MLP neurons of a small language model. Each row is named by its layer, matrix (up: input weights) and neuron, and shows model dimensions 64-159. Each number is 50 + 12 x the weight over its row's rms, rounded and kept within 0 to 99.
After each neuron's rows, "fires in" lists the words (lower case) most often at its 100 highest values on Wikipedia text that the model never trained on. A number after a token or word is its count.

L8.up792:65 35 32 48 26 30 53 17 39 55 68 47 43 53 53 50 55 49 50 29 43 47 45 61 42 25 61 63 53 60 40 49 53 72 53 32 47 64 28 60 37 40 54 55 50 45 51 50 61 46 61 40 26 45 42 77 49 40 63 60 29 56 52 54 59 63 48 59 57 41 60 76 41 45 44 52 47 46 54 46 67 66 36 64 43 46 44 49 40 70 39 47 36 57 63 36
fires in: "south" 19, "western" 13, "eastern" 11, "central" 10

L10.up344:44 46 48 55 40 69 39 55 72 42 74 47 49 62 33 51 37 58 51 76 41 60 56 61 54 45 25 63 57 34 54 49 56 32 65 61 63 61 44 39 68 55 48 57 58 52 51 50 53 37 28 17 31 47 32 66 56 35 56 66 36 42 34 53 58 37 40 73 41 45 35 40 70 60 30 46 76 36 56 37 39 57 53 36 49 53 42 93 53 56 31 33 32 36 46 44
fires in: "in" 19, "the" 15, "of" 11, "on" 5, "from" 5

L7.up14:56 47 55 46 46 63 46 41 27 65 65 47 61 53 53 38 57 50 46 47 62 42 52 27 73 33 43 59 43 53 45 64 56 42 48 51 58 31 49 44 51 34 65 52 43 64 35 51 44 48 48 72 49 36 54 40 44 61 53 53 60 37 44 71 48 63 47 42 38 39 52 41 41 55 73 40 67 72 55 48 27 42 36 32 43 71 55 27 58 57 60 44 72 31 58 37
fires in: "and" 16, "but" 13, "though" 10, "since" 8, "because" 7, "although" 6

L2.up53:47 53 61 28 45 30 25 23 56 54 68 44 61 47 31 76 61 30 56 37 60 47 67 47 49 38 54 49 42 66 49 68 53 63 17 55 64 32 51 26 60 58 41 58 43 54 34 30 50 67 54 55 42 35 62 76 41 62 42 52 38 33 60 35 55 20 42 41 56 48 67 39 56 47 60 45 58 49 61 35 48 55 36 34 63 56 59 61 70 62 46 59 49 58 40 50
fires in: "york" 16, "europe" 11, "france" 9, "located" 6, "francis" 6, "kansas" 5

L7.up531:73 42 54 36 43 43 36 45 54 39 54 32 47 74 44 48 44 53 37 47 37 34 49 41 53 50 29 53 45 61 39 48 41 61 36 39 53 45 42 36 45 50 46 42 39 48 42 40 46 45 51 44 35 40 48 53 49 47 56 40 40 61 33 44 68 45 42 31 37 58 48 48 47 49 40 40 47 49 66 40 25 46 66 36 36 44 68 67 33 53 53 79 36 46 58 52
fires in: "french" 17, "europe" 11, "france" 10, "azerbaijan" 7, "serbian" 7

L6.up213:64 46 68 64 56 35 38 61 47 72 53 51 72 28 44 39 27 51 61 61 47 65 46 28 60 55 40 59 50 68 52 49 54 66 50 57 69 49 38 66 54 62 65 63 35 31 46 63 29 40 53 61 67 49 33 53 25 42 59 41 29 47 50 56 50 42 55 47 45 37 60 74 61 38 52 31 62 52 54 31 36 36 60 28 54 60 48 33 44 51 39 20 35 62 60 51
fires in: "early" 23, "late" 12, "first" 11, "candidate" 8, "make" 8

L6.up501:58 42 43 52 33 28 65 55 59 45 64 43 46 29 64 74 51 38 38 49 63 54 60 52 22 36 26 35 73 56 55 56 57 35 45 39 42 37 42 47 33 53 39 45 52 63 63 55 59 39 65 52 61 50 37 52 62 37 73 61 47 43 39 67 63 46 35 40 50 55 42 63 59 43 56 51 53 51 30 50 54 46 32 59 30 76 51 42 29 59 50 45 26 53 43 42
fires in: "west" 28, "north" 10, "south" 6, "western" 5, "eastern" 5

L12.up63:61 43 41 63 42 38 62 58 57 49 53 39 44 50 52 52 51 76 49 57 44 68 30 51 21 49 51 56 55 51 66 33 37 49 46 47 45 55 45 29 66 48 77 49 68 62 38 30 31 42 61 52 28 54 33 56 46 63 22 69 45 54 62 48 73 39 76 67 56 32 43 50 45 52 48 52 63 44 52 47 58 54 27 46 38 55 39 47 45 47 51 57 26 35 30 45
fires in: "a" 27, "to" 10, "of" 7, "dehradun" 6, "country" 4

L8.up242:68 44 67 47 58 56 41 48 52 63 50 46 67 50 51 52 76 52 49 62 72 46 23 52 44 48 42 36 50 51 52 61 63 35 43 41 42 67 51 48 51 51 35 50 57 83 66 44 51 35 64 74 55 45 61 42 69 61 60 12 44 70 46 43 47 48 57 40 49 40 58 57 50 37 47 39 62 35 75 46 47 70 45 53 32 31 54 51 56 43 72 47 38 56 45 42
fires in: "a" 51, "as" 28, "species" 4

L3.up866:41 53 58 71 54 58 30 73 44 53 41 36 43 68 51 68 38 47 44 66 27 56 59 22 48 65 45 36 54 45 41 32 63 45 57 57 27 51 53 46 43 66 53 58 43 52 29 33 51 44 30 42 57 59 42 59 43 42 56 39 33 51 59 61 55 60 33 67 38 43 53 45 26 38 63 60 39 58 53 50 72 40 34 53 63 67 61 59 66 57 49 57 44 56 44 52
fires in: "he" 69, "david" 6, "university" 5

L10.up511:64 46 64 42 49 75 66 51 42 56 23 45 58 65 52 54 52 56 48 57 44 39 34 50 37 43 47 63 47 52 47 58 71 48 24 48 48 70 44 49 51 57 52 62 49 43 70 29 51 34 68 50 53 51 66 59 30 34 47 30 65 39 33 40 62 59 46 46 39 33 46 64 46 44 56 47 57 64 61 39 22 56 63 65 55 53 51 60 56 48 32 37 29 39 44 31
fires in: "more" 20, "are" 11, "most" 8, "were" 6, "very" 5, "was" 5

L10.up972:62 43 25 47 46 53 40 60 26 58 56 53 59 52 50 33 54 64 55 54 48 40 59 34 58 50 51 32 61 39 57 36 76 29 66 52 20 27 48 43 34 66 39 36 34 39 36 51 43 46 32 42 46 60 34 33 58 44 60 69 51 52 55 42 43 71 54 55 69 24 55 58 85 37 71 49 63 48 47 48 46 59 28 41 61 55 63 51 40 59 54 69 49 53 52 50
fires in: "early" 20, "after" 16, "place" 8, "at" 7, "by" 6, "from" 5

L10.up51:40 75 34 52 24 46 58 54 43 62 69 32 40 67 60 39 66 50 43 44 70 65 60 49 67 39 48 49 59 52 39 56 33 43 25 52 65 65 42 52 52 40 58 36 44 67 59 50 29 38 49 49 59 51 36 58 44 73 47 54 67 52 51 46 47 44 42 54 26 28 70 63 61 53 49 24 55 38 54 70 37 53 35 67 49 54 50 48 69 46 32 50 60 58 32 39
fires in: "to" 35, "not" 26, "did" 5, "does" 4, "or" 4, "also" 4

L13.up214:32 41 50 49 60 46 46 65 65 35 48 49 52 51 61 52 50 33 36 46 39 55 66 38 36 33 65 68 67 53 41 47 73 44 49 33 31 55 48 52 39 65 50 50 48 47 57 53 46 46 32 57 23 32 68 50 64 37 41 42 38 30 53 51 32 48 54 47 26 44 29 49 51 49 80 36 44 55 32 62 51 50 65 58 32 35 37 39 85 72 45 48 69 36 48 61
fires in: "was" 36, "part" 7, "is" 6, "ned" 6

L13.up916:50 54 44 43 60 48 50 66 35 48 66 45 54 34 63 63 57 36 36 54 62 67 36 36 48 48 46 51 45 52 57 49 38 35 47 45 36 53 64 52 50 73 46 49 33 50 71 40 34 34 39 48 47 39 48 67 55 70 50 26 52 33 53 66 72 37 44 32 37 45 61 67 64 29 47 33 52 58 56 41 53 43 68 41 49 49 50 50 38 24 52 54 44 44 42 62
fires in: "a" 91

L8.up691:75 65 41 60 73 26 37 73 40 58 39 55 38 61 31 29 52 54 37 64 52 45 42 56 66 37 48 42 43 41 49 42 57 50 55 52 35 47 39 47 52 25 66 28 45 41 52 75 63 33 50 52 45 67 66 46 44 56 53 57 45 30 57 57 34 45 39 55 50 52 39 29 62 37 37 32 61 46 38 55 39 49 32 56 52 39 63 45 40 45 36 38 79 37 42 44
fires in: "and" 41, "from" 9, "by" 7, "thus" 5, "him" 4, "times" 4

L3.up608:54 41 82 24 55 41 36 51 46 47 38 54 62 58 59 49 40 31 49 54 55 36 36 45 57 44 56 46 66 50 52 58 57 43 34 74 39 53 47 64 47 44 47 63 37 46 41 41 55 36 60 73 47 59 44 52 45 52 54 43 22 67 21 48 60 41 64 51 50 42 49 53 55 63 47 56 44 57 60 20 58 40 47 35 48 58 28 49 52 53 62 47 58 77 44 58
fires in: "had" 25, "candidate" 13, "first" 9, "has" 6

L13.up918:56 57 62 54 61 45 50 50 43 45 79 57 42 53 50 62 59 43 35 57 40 64 31 68 46 59 44 63 52 62 35 55 38 57 40 56 41 60 49 51 55 59 36 56 34 61 59 57 49 60 64 74 31 57 53 63 48 68 46 41 63 43 57 63 69 73 51 32 50 42 50 50 51 35 37 46 40 44 56 50 40 48 67 48 30 57 49 65 58 51 51 32 61 55 60 47
fires in: "is" 17, "are" 16, "played" 10, "was" 9, "a" 4

L13.up646:59 30 55 53 48 70 81 51 41 65 44 53 52 71 67 35 28 35 49 35 27 44 54 39 33 62 56 47 62 33 50 57 67 56 55 58 19 53 20 36 56 55 52 43 56 36 37 38 71 64 43 42 56 42 37 62 50 42 41 38 76 47 65 43 59 56 69 41 48 34 33 54 49 54 65 41 43 63 38 48 47 53 45 56 53 61 58 39 61 49 52 26 41 57 54 30
fires in: "was" 36, "were" 13, "is" 12, "are" 12, "already" 5

L8.up751:58 44 59 58 70 37 63 62 56 43 64 30 36 69 41 73 51 29 48 61 44 41 37 30 55 37 77 77 64 61 23 59 51 49 43 62 43 67 39 60 49 33 48 63 39 41 32 43 44 20 42 64 37 70 53 49 51 45 34 39 52 31 57 31 64 50 39 62 42 13 40 57 40 50 59 59 50 66 54 44 39 58 44 51 70 38 49 49 38 66 43 43 50 66 49 62
fires in: "was" 60, "remained" 7, "is" 6, "been" 5

L12.up661:45 36 47 47 33 37 50 60 42 46 64 24 58 68 60 52 74 62 44 34 55 51 58 37 62 39 50 50 55 64 50 53 53 39 64 38 74 51 51 51 72 54 60 30 47 48 43 53 64 60 48 53 49 67 54 72 16 49 54 48 73 34 54 44 71 41 48 46 56 37 41 40 51 50 60 58 58 55 46 44 66 26 46 50 50 51 57 52 52 57 53 59 58 48 54 34
fires in: "but" 17, "that" 16, "and" 15, "who" 10, "which" 9, "while" 6

L7.up85:57 50 50 54 46 71 40 56 61 45 45 67 63 75 43 54 41 57 76 54 47 32 53 37 48 34 33 35 61 27 49 38 38 55 54 47 63 49 59 86 46 46 54 57 58 53 34 39 50 63 52 31 53 58 47 56 54 43 83 41 58 67 50 28 53 45 42 66 42 65 44 65 49 46 58 64 54 62 46 47 28 27 57 40 32 68 42 34 49 50 51 49 50 54 33 52
fires in: "century" 15, "central" 13, "center" 10, "theatre" 9, "transferred" 5

L12.up675:71 42 53 55 47 37 47 50 34 44 45 50 56 50 68 49 48 61 57 47 59 54 32 42 50 47 52 85 67 73 31 38 66 58 56 36 39 66 39 55 71 59 55 61 41 46 42 32 50 32 49 52 27 46 51 45 45 47 48 47 56 60 59 51 35 66 62 43 61 35 37 58 35 42 54 44 60 32 60 55 45 70 34 47 61 43 51 58 33 57 44 52 53 41 63 40
fires in: "was" 21, "large" 10, "a" 10, "were" 8, "is" 5

L7.up486:63 41 66 50 42 64 60 50 30 47 86 55 48 40 48 47 52 66 35 62 45 60 42 43 66 38 49 74 40 38 47 38 35 45 67 24 61 36 43 41 46 55 50 60 60 48 39 47 52 60 45 44 25 34 62 40 37 38 33 55 48 37 44 53 61 71 53 68 53 45 30 38 48 36 65 31 47 29 58 42 56 49 38 53 26 45 51 83 50 57 41 55 51 57 56 68
fires in: "of" 50, "candidate" 10

L12.up370:44 63 40 51 60 52 64 51 50 69 39 53 76 42 69 57 89 34 52 52 35 60 50 42 54 67 32 51 49 41 58 43 55 48 33 40 25 60 47 47 44 48 58 42 57 63 56 51 63 39 44 43 45 44 57 57 65 81 30 53 54 65 60 46 63 60 55 55 52 61 33 46 50 53 76 37 63 56 23 57 45 72 49 40 36 42 16 53 50 28 43 36 37 57 10 46
fires in: "a" 53, "titles" 4, "previously" 4

L10.up687:65 68 39 47 41 43 49 60 50 46 40 64 54 63 49 52 45 63 51 59 72 39 66 50 50 38 48 60 72 68 45 35 44 49 54 32 67 61 59 50 61 41 72 31 38 20 53 53 49 36 48 38 37 38 33 59 60 47 60 56 56 45 48 50 49 54 41 55 55 50 64 40 55 58 38 36 49 69 48 64 56 36 65 35 46 46 64 40 41 61 30 38 53 51 46 37
fires in: "to" 65, "or" 6

L7.up66:50 51 26 60 51 83 67 54 55 49 55 43 34 57 72 44 52 44 34 41 33 56 43 41 58 45 56 77 52 30 50 61 58 67 44 53 31 53 62 45 39 41 68 50 39 54 52 42 55 48 47 49 39 32 58 39 81 44 54 39 58 47 48 41 79 42 68 53 55 65 56 53 47 49 69 70 31 51 32 51 72 59 63 54 47 58 53 39 51 40 52 38 52 59 56 30
fires in: "was" 55, "is" 4

L6.up346:60 41 34 47 66 39 49 60 57 39 46 40 36 52 67 81 47 41 48 61 43 35 47 37 43 59 75 62 51 46 31 44 63 57 62 48 56 49 69 45 70 42 42 49 49 55 39 27 45 48 71 28 57 51 58 61 46 62 52 30 37 44 38 34 54 42 31 69 44 42 37 46 31 43 27 57 51 62 57 46 34 54 52 44 53 53 81 49 37 53 44 42 46 41 55 43
fires in: "of" 30, "most" 7, "largest" 7, "evidence" 6, "best" 6, "were" 4